{"num_attention_heads": 5, "norm_eps": 1e-05, "init_std_down": 0.0, "learning_rate": 0.0129, "schedule": "wsd", "max_seq_len": 512, "train_tokens": 378500000, "max_steps": 10276}
MLP neurons of a small language model. Each row is named by its layer, matrix (gate and up: input weights) and neuron, and shows model dimensions 48-111. Each number is 200 + 30 x the weight over its row's rms, rounded and kept within 0 to 999. A neuron's up and down rows have the sign that makes its largest values positive.
A block is one neuron, or neurons of one layer that tend to fire together. After each block is what it responds to, as a language model described it from the Wikipedia text at the highest values.

L4.gate1275,178,235,190,165,243,197,223,177,207,242,195,224,188,186,147,208,204,201,193,211,197,195,229,219,180,205,192,210,207,171,168,244,229,211,186,200,176,206,177,204,227,189,196,185,217,233,256,192,184,233,207,263,100,173,185,192,178,233,243,223,174,252,187,209
L4.up1275,208,128,175,252,198,178,237,191,210,189,210,181,185,230,205,186,219,238,202,183,178,188,176,195,203,224,223,184,264,179,180,259,206,147,223,235,218,183,181,208,197,216,204,209,207,185,281,234,209,190,171,163,172,195,131,202,190,165,193,176,223,152,208,202
Responds to: Final word pieces that complete abstract or action nouns, often after the/a or in headings, such as acquis-ition, shoot-ing, stor-age, announc-ement.

L6.gate30,176,145,210,208,189,193,245,166,212,235,237,178,208,275,196,193,217,176,213,225,232,197,218,212,216,210,191,183,275,190,178,206,247,223,197,192,174,208,148,204,247,220,251,225,185,209,227,202,196,237,229,210,214,248,198,177,206,208,229,212,184,216,242,203
L6.up30,219,143,259,191,218,253,230,214,198,204,265,215,182,196,183,199,214,200,241,214,216,200,215,203,185,192,179,214,221,242,166,267,213,215,163,209,186,174,201,184,203,178,206,219,213,183,255,208,177,159,162,224,159,211,192,215,232,257,228,238,155,241,213,187
L6.gate79,201,144,160,147,216,232,170,239,200,161,144,111,242,206,228,222,205,187,182,212,110,214,180,268,238,219,210,214,235,212,213,231,159,232,239,201,218,181,233,163,224,185,222,181,184,177,166,193,182,210,155,194,184,182,204,229,211,215,182,253,185,193,169,216
L6.up79,227,201,213,214,220,243,187,220,197,225,202,129,211,91,259,182,204,238,178,219,260,198,251,227,165,180,161,164,182,213,204,187,216,225,216,182,179,175,201,193,197,219,202,217,226,220,207,194,173,173,200,170,181,151,218,230,223,234,176,259,228,188,199,212
L6.gate87,172,216,206,180,260,243,187,167,165,207,244,249,220,210,236,164,223,241,230,210,189,194,243,207,166,222,256,157,171,160,218,233,173,165,227,186,164,209,166,185,226,139,238,187,236,217,199,163,217,131,201,196,150,240,249,186,226,191,215,220,222,206,187,103
L6.up87,162,150,212,234,185,219,217,185,218,221,243,242,224,242,227,202,167,207,212,205,186,206,224,179,239,263,200,231,184,241,168,246,205,180,203,170,232,227,163,221,208,181,181,196,216,212,211,220,194,237,259,217,195,152,195,190,178,234,212,221,180,216,175,237
L6.gate129,198,186,202,262,229,205,220,207,185,174,253,257,281,168,231,208,231,221,207,242,255,215,194,161,264,188,166,186,217,186,188,226,185,233,160,122,159,223,186,157,176,212,156,232,239,197,166,246,201,194,249,215,200,211,198,237,192,235,179,264,214,188,200,202
L6.up129,153,196,218,180,225,248,194,201,209,160,193,216,117,216,202,211,225,192,174,225,163,209,238,201,265,178,168,182,207,254,217,254,173,216,160,196,216,198,175,223,169,204,204,217,175,254,193,248,202,163,221,204,192,215,192,170,201,195,224,212,180,268,206,205
L6.gate193,200,174,195,149,246,215,210,278,240,209,212,196,214,172,224,192,208,218,212,173,151,227,215,210,170,214,157,194,239,217,165,191,226,190,166,213,184,149,277,168,186,203,207,195,241,233,261,223,201,227,219,226,155,171,137,160,162,204,202,159,189,221,195,195
L6.up193,190,180,193,170,205,203,222,206,183,183,92,185,203,212,196,195,202,201,212,172,173,159,161,230,221,218,250,228,201,207,199,169,179,118,245,221,184,199,217,196,182,119,229,233,207,204,235,233,293,161,246,164,174,162,171,173,264,228,223,179,227,220,192,223
L6.gate231,199,220,175,222,196,185,204,210,209,132,217,190,175,195,201,208,181,177,218,226,209,192,169,197,124,191,189,178,251,222,199,248,210,190,169,179,190,202,213,250,157,183,176,228,200,229,188,202,203,213,231,230,171,169,188,206,157,196,194,239,214,205,198,224
L6.up231,207,209,198,226,252,162,154,237,187,192,214,143,202,174,208,212,269,218,206,202,170,205,256,225,199,221,223,217,222,231,172,259,185,269,153,185,217,201,167,232,206,189,197,233,159,230,218,205,171,223,202,197,142,206,194,209,201,209,185,218,218,202,191,239
L6.gate258,243,162,155,183,256,221,194,214,185,180,193,250,166,214,153,181,199,141,216,195,226,202,208,197,183,179,185,227,231,163,173,165,164,222,141,185,194,227,213,221,176,222,215,157,227,181,264,233,221,206,255,168,220,262,146,181,245,207,198,135,245,149,175,218
L6.up258,234,169,164,214,166,184,171,221,169,225,205,197,168,204,208,184,152,221,203,198,199,175,197,163,194,191,262,197,240,184,194,233,178,142,177,209,207,224,207,190,236,261,225,239,219,123,190,207,224,177,196,209,161,163,196,217,202,213,198,182,205,192,172,164
L6.gate275,130,167,227,211,192,246,220,192,165,180,220,195,166,170,191,196,211,178,174,229,204,132,211,172,255,190,154,206,229,188,177,266,184,210,179,233,197,225,225,222,206,205,169,174,174,204,194,203,184,231,191,242,183,219,152,157,218,222,235,250,195,214,153,229
L6.up275,146,139,179,218,207,228,202,247,195,208,161,216,206,193,229,181,219,216,211,200,188,166,181,175,206,242,277,167,241,220,183,199,206,209,138,167,132,185,231,183,184,265,231,218,199,216,235,149,240,219,210,227,216,106,180,191,179,247,190,205,185,233,176,201
L6.gate317,220,171,248,129,210,210,146,198,213,219,227,151,154,205,255,222,204,204,203,194,230,173,210,216,236,145,262,168,210,213,227,225,173,179,207,209,148,205,142,240,206,172,218,231,192,150,231,233,249,172,217,254,184,249,207,173,200,189,222,199,181,200,184,226
L6.up317,156,222,206,229,164,224,205,227,213,245,206,221,236,245,124,250,222,204,225,203,156,186,231,250,199,221,156,239,234,164,164,237,284,196,246,220,174,211,234,215,184,213,199,230,165,220,184,152,178,187,208,206,185,157,185,227,206,210,205,231,163,166,212,197
L6.gate591,139,191,205,199,179,213,189,183,198,222,181,237,175,191,176,187,199,155,226,170,179,169,218,238,179,206,230,215,242,206,205,218,229,210,237,213,161,261,82,153,200,139,204,267,184,178,140,195,183,201,190,207,180,176,188,268,204,201,207,220,219,265,209,222
L6.up591,286,204,222,230,187,188,201,241,215,155,175,222,192,221,166,161,246,195,219,164,134,249,228,202,160,225,170,170,238,182,259,204,198,223,222,200,181,190,219,212,161,269,232,214,219,216,220,152,222,260,158,223,153,181,184,190,196,167,244,134,222,190,167,216
L6.gate712,199,148,172,211,171,174,199,222,212,192,269,230,227,165,182,153,228,240,175,213,198,195,205,151,168,196,148,156,180,216,217,190,177,199,187,168,234,233,216,233,180,160,157,225,207,177,210,164,207,212,136,218,251,197,178,213,182,200,207,209,214,191,178,214
L6.up712,193,168,235,218,156,153,192,239,203,194,264,193,200,256,236,186,186,193,221,225,156,174,186,176,219,238,236,203,199,164,198,213,196,180,165,185,220,246,210,203,222,192,175,207,226,211,232,172,175,199,219,226,123,173,204,97,203,205,213,328,203,208,275,186
L6.gate826,174,179,203,210,171,192,236,209,179,207,234,185,195,202,219,208,209,183,252,288,198,241,204,220,160,230,213,200,230,243,190,212,241,233,186,241,171,244,215,175,197,179,215,170,206,202,204,242,205,224,251,201,199,189,233,142,174,191,164,151,196,215,158,228
L6.up826,208,187,218,177,197,138,147,207,169,175,204,245,225,215,205,218,188,232,170,164,230,214,216,206,223,201,189,156,210,201,176,232,204,221,149,266,186,214,233,225,208,174,225,169,251,192,164,205,268,251,204,182,156,174,153,180,182,185,149,209,207,186,178,159
L6.gate917,242,220,200,194,236,203,182,252,238,191,231,206,158,224,217,189,189,229,255,186,179,218,211,216,154,196,221,186,223,207,199,209,126,171,230,203,202,159,233,183,178,175,214,202,144,259,188,156,261,177,151,198,174,169,237,204,121,238,213,244,229,243,149,178
L6.up917,193,227,200,231,224,241,226,185,230,200,217,186,194,180,200,225,201,178,145,231,220,244,176,152,211,180,173,187,221,233,183,215,269,223,167,222,196,211,218,214,157,238,201,204,181,210,242,215,246,224,206,241,204,117,229,213,179,199,192,216,191,282,118,184
L6.gate999,214,154,178,186,177,188,181,222,206,158,213,201,173,227,214,234,176,182,246,232,229,183,194,203,202,200,191,250,205,187,222,194,179,200,150,146,184,220,257,234,207,182,235,210,207,219,187,210,197,225,195,219,142,207,228,220,264,218,211,222,246,247,242,206
L6.up999,173,160,136,236,205,214,181,212,185,211,184,180,191,158,233,181,200,156,239,200,166,209,198,218,247,186,221,131,199,186,244,211,240,245,207,211,166,207,168,173,182,205,172,206,171,220,227,182,266,279,240,224,210,175,217,248,241,227,157,171,244,200,247,154
L6.gate1188,173,216,246,159,176,192,155,197,203,207,168,168,221,232,231,162,185,218,260,250,168,162,193,173,201,216,220,155,214,207,162,219,140,229,199,151,223,164,210,177,163,149,243,223,212,207,223,203,189,264,218,211,176,228,215,217,218,181,222,236,191,242,212,152
L6.up1188,199,232,216,190,164,210,151,221,202,211,213,154,186,138,250,155,232,230,248,199,207,150,213,160,221,248,270,213,239,252,160,208,216,190,153,135,205,210,130,160,163,203,189,220,203,213,227,180,157,224,169,201,206,155,192,216,240,214,225,206,163,202,240,177
L6.gate1234,209,159,222,231,175,226,174,174,216,210,195,253,201,196,214,199,217,208,158,222,192,209,210,220,192,175,144,212,256,189,183,218,205,214,175,157,217,215,213,234,224,183,218,220,167,224,186,158,225,199,222,168,218,233,180,207,218,201,207,221,199,175,186,253
L6.up1234,187,156,194,210,245,192,176,246,193,186,182,214,167,183,218,147,231,184,180,236,146,187,242,179,181,146,180,196,152,127,195,180,210,185,235,220,160,200,183,171,165,195,200,194,157,147,190,190,236,160,196,216,199,226,216,262,246,193,222,192,202,219,225,217
Responds to: Noun or verb stems, often word pieces, just before a suffix or a to/of phrase, e.g. access to, pass(ed), trans-port-ation, caus(ed), support(ed).

L5.gate213,205,207,209,129,201,177,200,262,213,172,119,244,229,145,197,190,144,199,183,157,192,156,186,202,218,202,190,169,191,166,229,185,133,176,227,165,220,171,165,178,230,213,170,206,250,180,171,249,166,201,194,186,187,189,183,187,179,160,188,245,187,195,184,188
L5.up213,192,210,179,204,199,206,209,165,210,206,197,235,165,197,149,221,214,198,213,225,153,224,176,214,207,217,237,203,192,225,172,171,183,241,182,159,203,174,189,145,242,177,183,172,231,178,263,139,149,208,135,212,192,176,178,214,216,232,284,195,215,208,182,238
L5.gate439,185,193,158,182,240,137,242,236,210,177,176,238,185,190,168,172,187,211,237,189,193,204,196,171,188,170,181,177,235,189,221,201,203,195,181,178,188,222,212,174,203,193,196,212,197,182,201,171,188,222,157,156,186,193,182,178,190,234,201,195,255,194,190,239
L5.up439,234,246,177,200,209,156,172,214,191,237,235,212,161,217,202,204,234,195,179,196,231,213,224,200,201,168,233,199,210,191,212,204,188,204,200,157,218,199,185,209,152,228,169,181,207,188,186,185,178,189,211,236,194,247,182,202,191,219,187,181,132,183,157,248
L5.gate649,190,249,144,167,186,200,178,179,209,279,190,246,175,217,189,182,211,219,200,210,173,188,280,191,124,147,235,181,227,215,239,233,210,180,202,173,205,209,237,121,224,162,202,157,217,177,227,200,153,210,211,190,213,181,193,177,197,238,226,222,139,206,296,270
L5.up649,238,199,190,171,219,143,195,190,134,202,165,227,218,146,233,219,189,182,206,189,218,192,238,204,187,188,181,208,192,185,261,230,224,203,220,133,199,217,181,166,206,221,197,216,187,213,233,199,189,196,178,187,209,137,172,167,209,179,212,226,182,221,228,203
L5.gate792,204,173,215,179,200,166,195,176,248,247,164,246,260,262,225,143,204,220,140,151,235,212,228,213,230,211,195,198,238,216,238,139,189,209,201,211,254,131,162,228,199,194,156,187,205,242,187,208,200,237,226,178,221,222,126,200,179,211,211,180,163,257,167,226
L5.up792,161,204,202,205,230,199,169,173,173,213,148,183,215,212,195,217,152,221,189,165,199,184,233,201,222,180,222,218,192,176,208,209,221,148,160,186,194,207,178,217,195,175,197,192,249,191,156,157,217,216,202,147,194,193,148,224,199,255,228,180,193,215,201,204
Responds to: First digits after a currency symbol in money amounts, such as US$1.75 billion, €4 million, $100,000; weaker on other number pieces (30,000, 36°11′15″) and mid-word fragments (non-lin-ear, San V-icente).

L4.gate951,250,177,208,166,171,222,189,190,163,243,192,228,183,204,192,203,172,208,262,180,200,237,275,209,150,233,213,200,213,175,206,216,206,256,194,217,229,129,192,208,181,193,194,251,188,218,170,207,227,251,206,184,218,190,161,183,129,230,194,240,146,200,238,238
L4.up951,218,179,212,144,219,176,163,209,151,212,201,268,178,171,164,198,253,224,214,181,232,213,221,229,215,257,224,210,177,205,224,246,127,223,157,226,210,158,196,205,178,231,216,293,184,191,183,202,202,224,150,193,260,176,184,144,203,204,225,182,189,211,231,200
Responds to: Fractional digits right after a decimal point in figures such as 2.5 billion, 58.4 percent, 1.35 miles, and occasionally other figures like 4–6 scores and 4:47 durations.

L6.gate82,134,230,200,220,215,165,202,169,193,239,176,238,193,191,196,254,175,184,159,202,212,168,216,225,218,189,237,209,185,181,211,203,172,184,174,168,150,220,246,221,155,182,207,160,142,232,167,193,192,240,235,195,216,198,216,172,231,203,222,153,150,180,220,153
L6.up82,196,186,228,192,174,169,204,174,188,215,242,209,172,181,177,238,191,164,178,188,220,196,203,197,189,246,252,207,228,203,181,231,187,207,169,132,184,211,236,219,204,226,214,186,189,255,205,156,227,245,217,153,286,233,176,202,222,213,220,219,155,167,229,191
L6.gate171,157,226,234,214,188,193,150,233,189,214,162,247,223,244,174,201,183,179,195,213,248,186,165,171,171,241,169,211,223,153,187,245,241,225,201,168,184,175,199,175,192,209,224,200,150,218,148,213,188,194,186,243,256,211,142,166,189,277,201,194,195,129,158,169
L6.up171,182,207,176,201,163,190,253,261,179,199,152,176,153,208,240,153,262,169,186,147,171,199,252,197,192,241,201,186,163,171,176,231,164,199,222,191,204,204,217,244,157,192,193,254,191,223,201,174,237,188,206,228,223,190,229,156,187,250,200,121,181,192,183,163
L6.gate316,191,170,216,218,176,120,219,198,193,214,168,273,210,174,283,216,151,204,182,168,195,186,254,173,150,256,206,202,241,224,196,211,186,230,172,216,226,220,177,182,212,236,136,209,207,176,252,212,186,148,198,128,160,188,191,187,201,208,209,194,215,183,191,218
L6.up316,227,175,153,243,252,194,183,268,144,247,169,241,190,157,257,161,197,245,211,220,199,187,234,211,212,183,167,187,232,225,195,223,232,181,159,148,206,281,198,243,224,209,241,215,212,151,206,185,247,184,180,199,179,219,193,198,174,181,241,208,205,174,201,235
L6.gate552,199,137,179,213,247,142,190,160,208,213,216,227,229,177,119,145,181,221,146,243,226,149,200,228,204,174,197,206,206,175,242,239,162,157,212,161,191,256,115,250,213,228,206,235,152,186,192,207,187,185,205,247,188,230,193,220,103,200,240,213,166,171,199,200
L6.up552,206,174,250,139,154,142,120,205,183,220,194,237,224,198,199,139,210,225,184,250,201,182,206,185,222,239,205,242,179,211,280,170,198,188,193,196,160,185,168,223,216,230,189,166,177,186,218,203,176,230,160,211,165,208,167,186,224,185,269,187,191,278,197,169
L6.gate617,215,214,218,188,194,217,185,189,154,156,215,159,238,253,219,199,203,173,232,212,170,244,228,216,172,185,235,152,174,167,245,183,166,211,236,229,208,294,179,206,227,155,157,194,154,221,191,163,156,197,227,155,146,155,222,180,188,187,218,185,199,212,194,184
L6.up617,170,191,192,191,198,158,135,236,207,253,131,172,218,259,171,201,168,184,211,223,179,218,219,240,220,180,183,180,185,195,234,194,229,225,156,229,199,162,209,241,183,162,208,267,187,259,195,213,157,225,207,197,180,197,161,159,179,188,190,151,162,243,246,192
L6.gate746,236,162,200,208,172,251,227,178,221,186,168,220,188,207,206,226,194,201,230,236,208,201,151,226,146,184,207,239,226,144,188,220,167,242,210,198,163,196,180,214,208,172,155,166,147,170,206,224,217,235,114,176,219,242,195,251,217,155,248,210,202,220,172,189
L6.up746,242,150,218,178,197,177,268,214,171,184,164,203,203,204,229,173,154,234,243,232,229,156,206,199,178,217,225,226,177,211,206,202,248,150,184,206,170,172,254,198,171,222,185,200,246,256,213,184,220,198,257,180,229,147,201,199,180,196,177,215,196,230,183,171
L6.gate766,196,199,215,215,129,169,241,227,209,214,158,182,226,237,208,195,177,205,203,226,199,149,182,225,168,181,216,168,177,195,223,237,238,195,173,228,227,209,219,134,236,222,213,209,182,223,200,214,233,197,225,173,186,177,187,167,227,205,220,215,215,200,193,167
L6.up766,193,189,218,195,217,215,247,188,214,261,139,216,214,186,203,147,144,139,206,215,221,193,195,159,163,206,220,128,209,157,245,248,201,192,180,180,185,213,215,221,205,158,176,251,158,189,192,184,204,166,177,220,204,185,179,181,193,136,193,167,177,245,190,236
L6.gate901,188,215,254,204,167,174,203,140,223,205,155,184,158,186,168,244,161,278,184,215,234,201,220,240,157,237,185,164,247,191,198,172,206,139,207,189,142,178,187,250,186,142,205,217,211,212,259,176,182,174,196,217,227,217,193,156,211,170,211,239,241,247,226,200
L6.up901,239,185,165,153,184,211,178,223,186,271,188,170,253,215,193,207,200,181,156,233,236,190,173,227,209,205,226,144,186,207,265,185,283,149,212,207,201,124,170,211,214,251,185,213,209,174,222,179,205,221,155,252,176,202,249,209,250,195,205,226,190,195,221,149
L6.gate904,202,195,255,183,187,148,165,193,215,215,215,240,208,234,198,184,196,193,219,231,182,207,171,190,210,241,238,215,187,229,153,189,170,242,193,182,241,207,166,196,141,172,193,242,189,179,194,220,167,212,176,206,130,185,196,242,249,190,177,107,201,182,212,212
L6.up904,221,114,206,167,197,197,222,117,177,191,195,214,206,180,174,186,215,196,197,183,195,188,161,259,217,263,249,179,219,185,180,263,212,243,188,176,234,182,117,196,163,175,185,223,248,206,194,199,173,205,198,193,182,173,149,217,199,163,196,155,231,212,190,180
L6.gate1070,206,245,211,235,181,146,208,210,157,182,194,180,212,161,219,211,234,193,194,237,208,195,168,228,159,212,186,205,129,164,244,205,198,199,179,143,168,191,214,178,204,202,216,222,183,180,175,169,183,212,228,259,244,167,214,219,188,176,165,144,210,175,163,196
L6.up1070,178,195,218,183,183,167,186,213,178,190,174,197,215,125,157,189,205,197,200,240,169,197,211,195,209,245,145,255,133,164,248,175,206,246,216,204,238,174,190,193,217,215,167,225,248,182,264,189,211,171,162,198,222,232,174,180,211,234,224,192,146,211,127,220
L6.gate1073,171,213,229,230,234,189,160,215,205,176,196,251,160,229,201,169,209,212,254,201,195,205,149,178,213,202,194,157,153,206,212,241,191,223,189,177,227,241,202,269,246,225,209,224,244,190,200,223,252,179,195,114,170,211,223,214,207,221,196,136,198,194,162,186
L6.up1073,225,198,187,208,149,161,177,196,224,219,146,234,181,243,183,249,190,220,192,161,191,130,192,259,221,169,220,193,149,184,268,132,185,214,268,174,245,268,183,194,245,231,171,189,211,267,204,199,249,237,231,227,235,197,218,172,219,133,217,199,203,212,210,163
L6.gate1092,215,240,180,213,186,165,160,162,190,259,211,152,205,217,226,248,166,184,177,220,207,201,225,233,190,146,225,210,198,180,198,187,175,193,194,148,239,194,203,253,210,225,227,178,190,245,254,193,167,239,186,201,206,197,192,216,159,160,215,207,220,200,222,221
L6.up1092,192,182,129,188,195,223,186,127,207,201,177,179,178,194,196,218,195,162,200,229,207,206,164,193,232,233,260,157,242,229,202,203,224,194,195,172,208,183,215,228,223,184,231,181,185,216,182,180,147,257,191,240,179,184,181,194,201,235,243,131,181,171,157,212
L6.gate1108,166,193,218,234,244,183,199,180,205,213,205,232,169,236,195,225,233,195,168,256,153,271,184,230,136,218,249,202,283,182,221,226,214,124,240,201,249,216,233,229,261,193,242,199,163,169,174,190,235,232,145,248,193,217,174,164,184,158,192,191,172,168,177,252
L6.up1108,166,158,141,206,157,207,201,210,213,161,220,239,230,196,216,194,203,212,209,224,175,211,225,241,206,233,172,225,243,244,184,244,239,229,208,213,169,180,158,184,218,262,253,147,223,223,227,182,187,157,175,210,176,163,148,254,282,208,181,172,207,179,243,182
L6.gate1109,182,141,176,165,182,213,214,175,175,219,152,214,219,170,229,246,213,204,247,208,187,177,244,262,171,206,178,145,174,238,188,283,208,209,199,202,197,196,213,229,234,217,158,172,197,222,196,182,190,183,167,215,166,201,227,149,212,170,252,208,212,169,197,241
L6.up1109,224,149,231,157,280,174,251,193,255,159,205,185,204,201,208,233,175,174,164,240,166,245,167,218,178,203,255,154,179,227,180,172,209,181,191,163,206,209,202,225,169,203,157,210,207,190,173,203,203,181,178,183,232,167,188,193,193,238,223,226,177,177,220,226
L6.gate1148,207,224,222,205,180,204,206,203,196,256,176,242,223,196,220,132,185,186,192,221,207,203,202,230,169,251,194,188,196,175,179,255,153,175,177,182,218,201,153,183,198,238,179,195,225,170,167,171,212,204,231,162,183,166,203,195,210,195,221,235,212,172,196,280
L6.up1148,161,174,192,228,223,161,237,194,212,161,173,238,179,232,204,225,227,169,186,224,180,205,236,217,172,203,260,208,233,177,173,269,193,197,186,169,262,126,240,138,192,242,188,202,181,194,155,184,188,186,124,179,199,219,245,202,234,171,193,180,247,220,189,215
L6.gate1225,137,187,174,174,230,179,226,176,211,143,197,177,219,206,259,231,203,194,194,221,247,220,140,214,158,155,229,171,208,156,221,203,240,200,200,149,211,186,226,187,206,220,224,205,212,189,184,160,190,242,168,222,232,204,191,197,227,176,248,150,217,172,227,203
L6.up1225,224,162,210,164,211,134,175,168,232,272,180,155,160,183,236,197,200,156,169,182,239,230,169,224,194,166,245,260,200,196,231,235,228,150,241,205,207,158,198,196,194,216,232,204,186,189,192,222,183,245,190,209,179,164,165,217,202,144,193,227,206,192,205,196
Responds to: Digit groups in data-heavy text: arcseconds in coordinates (56′53″N), decimals before units (16.284 km², 67.10 m), dollar signs.

L5.gate230,206,201,187,202,209,184,206,158,183,254,117,231,242,262,146,250,180,212,157,255,170,171,186,192,233,182,234,145,247,215,198,198,179,185,156,172,178,187,144,218,159,104,210,200,196,183,244,190,179,208,181,240,184,167,237,244,178,219,232,236,189,171,228,148
L5.up230,137,187,157,194,219,209,244,212,186,207,225,261,248,187,193,186,205,182,208,240,186,174,159,176,178,222,268,158,150,168,197,221,188,185,193,187,185,211,199,258,192,122,227,211,244,170,224,207,232,229,204,225,140,135,188,202,206,259,219,216,189,215,195,239
L5.gate742,197,111,176,238,201,180,231,172,193,236,234,217,247,229,235,187,200,204,236,227,171,221,191,211,201,184,251,100,224,162,193,213,237,207,179,143,180,172,185,231,151,189,178,208,174,209,209,224,202,195,195,192,177,180,241,182,174,206,230,213,202,223,173,222
L5.up742,214,170,205,189,231,182,249,206,190,204,218,232,250,222,218,166,151,239,164,254,169,220,184,209,199,212,213,183,193,209,200,167,199,244,223,198,186,215,166,209,220,222,183,200,178,177,229,192,216,279,180,237,215,221,213,206,175,172,173,155,206,261,178,255
L5.gate778,165,198,148,200,161,256,215,192,225,188,203,212,193,254,218,209,266,144,210,234,206,179,197,227,269,220,240,173,229,266,202,177,229,263,236,217,216,200,192,221,185,227,199,187,178,163,183,176,206,220,207,217,160,214,219,172,179,241,219,209,183,207,181,143
L5.up778,268,204,230,204,188,128,201,245,232,187,206,227,191,178,195,134,244,240,192,202,160,193,223,240,152,227,230,219,213,188,225,150,179,175,192,224,157,214,206,190,168,188,164,219,252,205,222,235,232,210,214,164,209,220,205,214,143,191,221,241,190,217,139,163
L5.gate1250,162,159,211,192,180,188,209,191,218,184,186,203,157,202,200,264,208,240,235,201,154,175,177,189,175,240,204,252,221,225,210,199,250,217,182,231,190,180,204,235,157,131,177,170,187,185,216,188,207,185,201,149,182,168,121,231,204,262,262,168,148,185,164,188
L5.up1250,181,148,244,219,162,184,236,165,208,214,249,149,199,215,214,221,231,252,215,198,205,250,253,198,153,215,166,171,244,199,196,196,213,192,171,190,163,210,224,222,174,157,192,175,187,209,183,193,190,244,180,192,186,168,232,226,135,223,252,209,183,215,165,210
Responds to: Final word pieces that complete a split noun, often abstract suffixes like -ment, -ure, -ation, as in appointment, failure, recombination, plus nouns like role, status, died.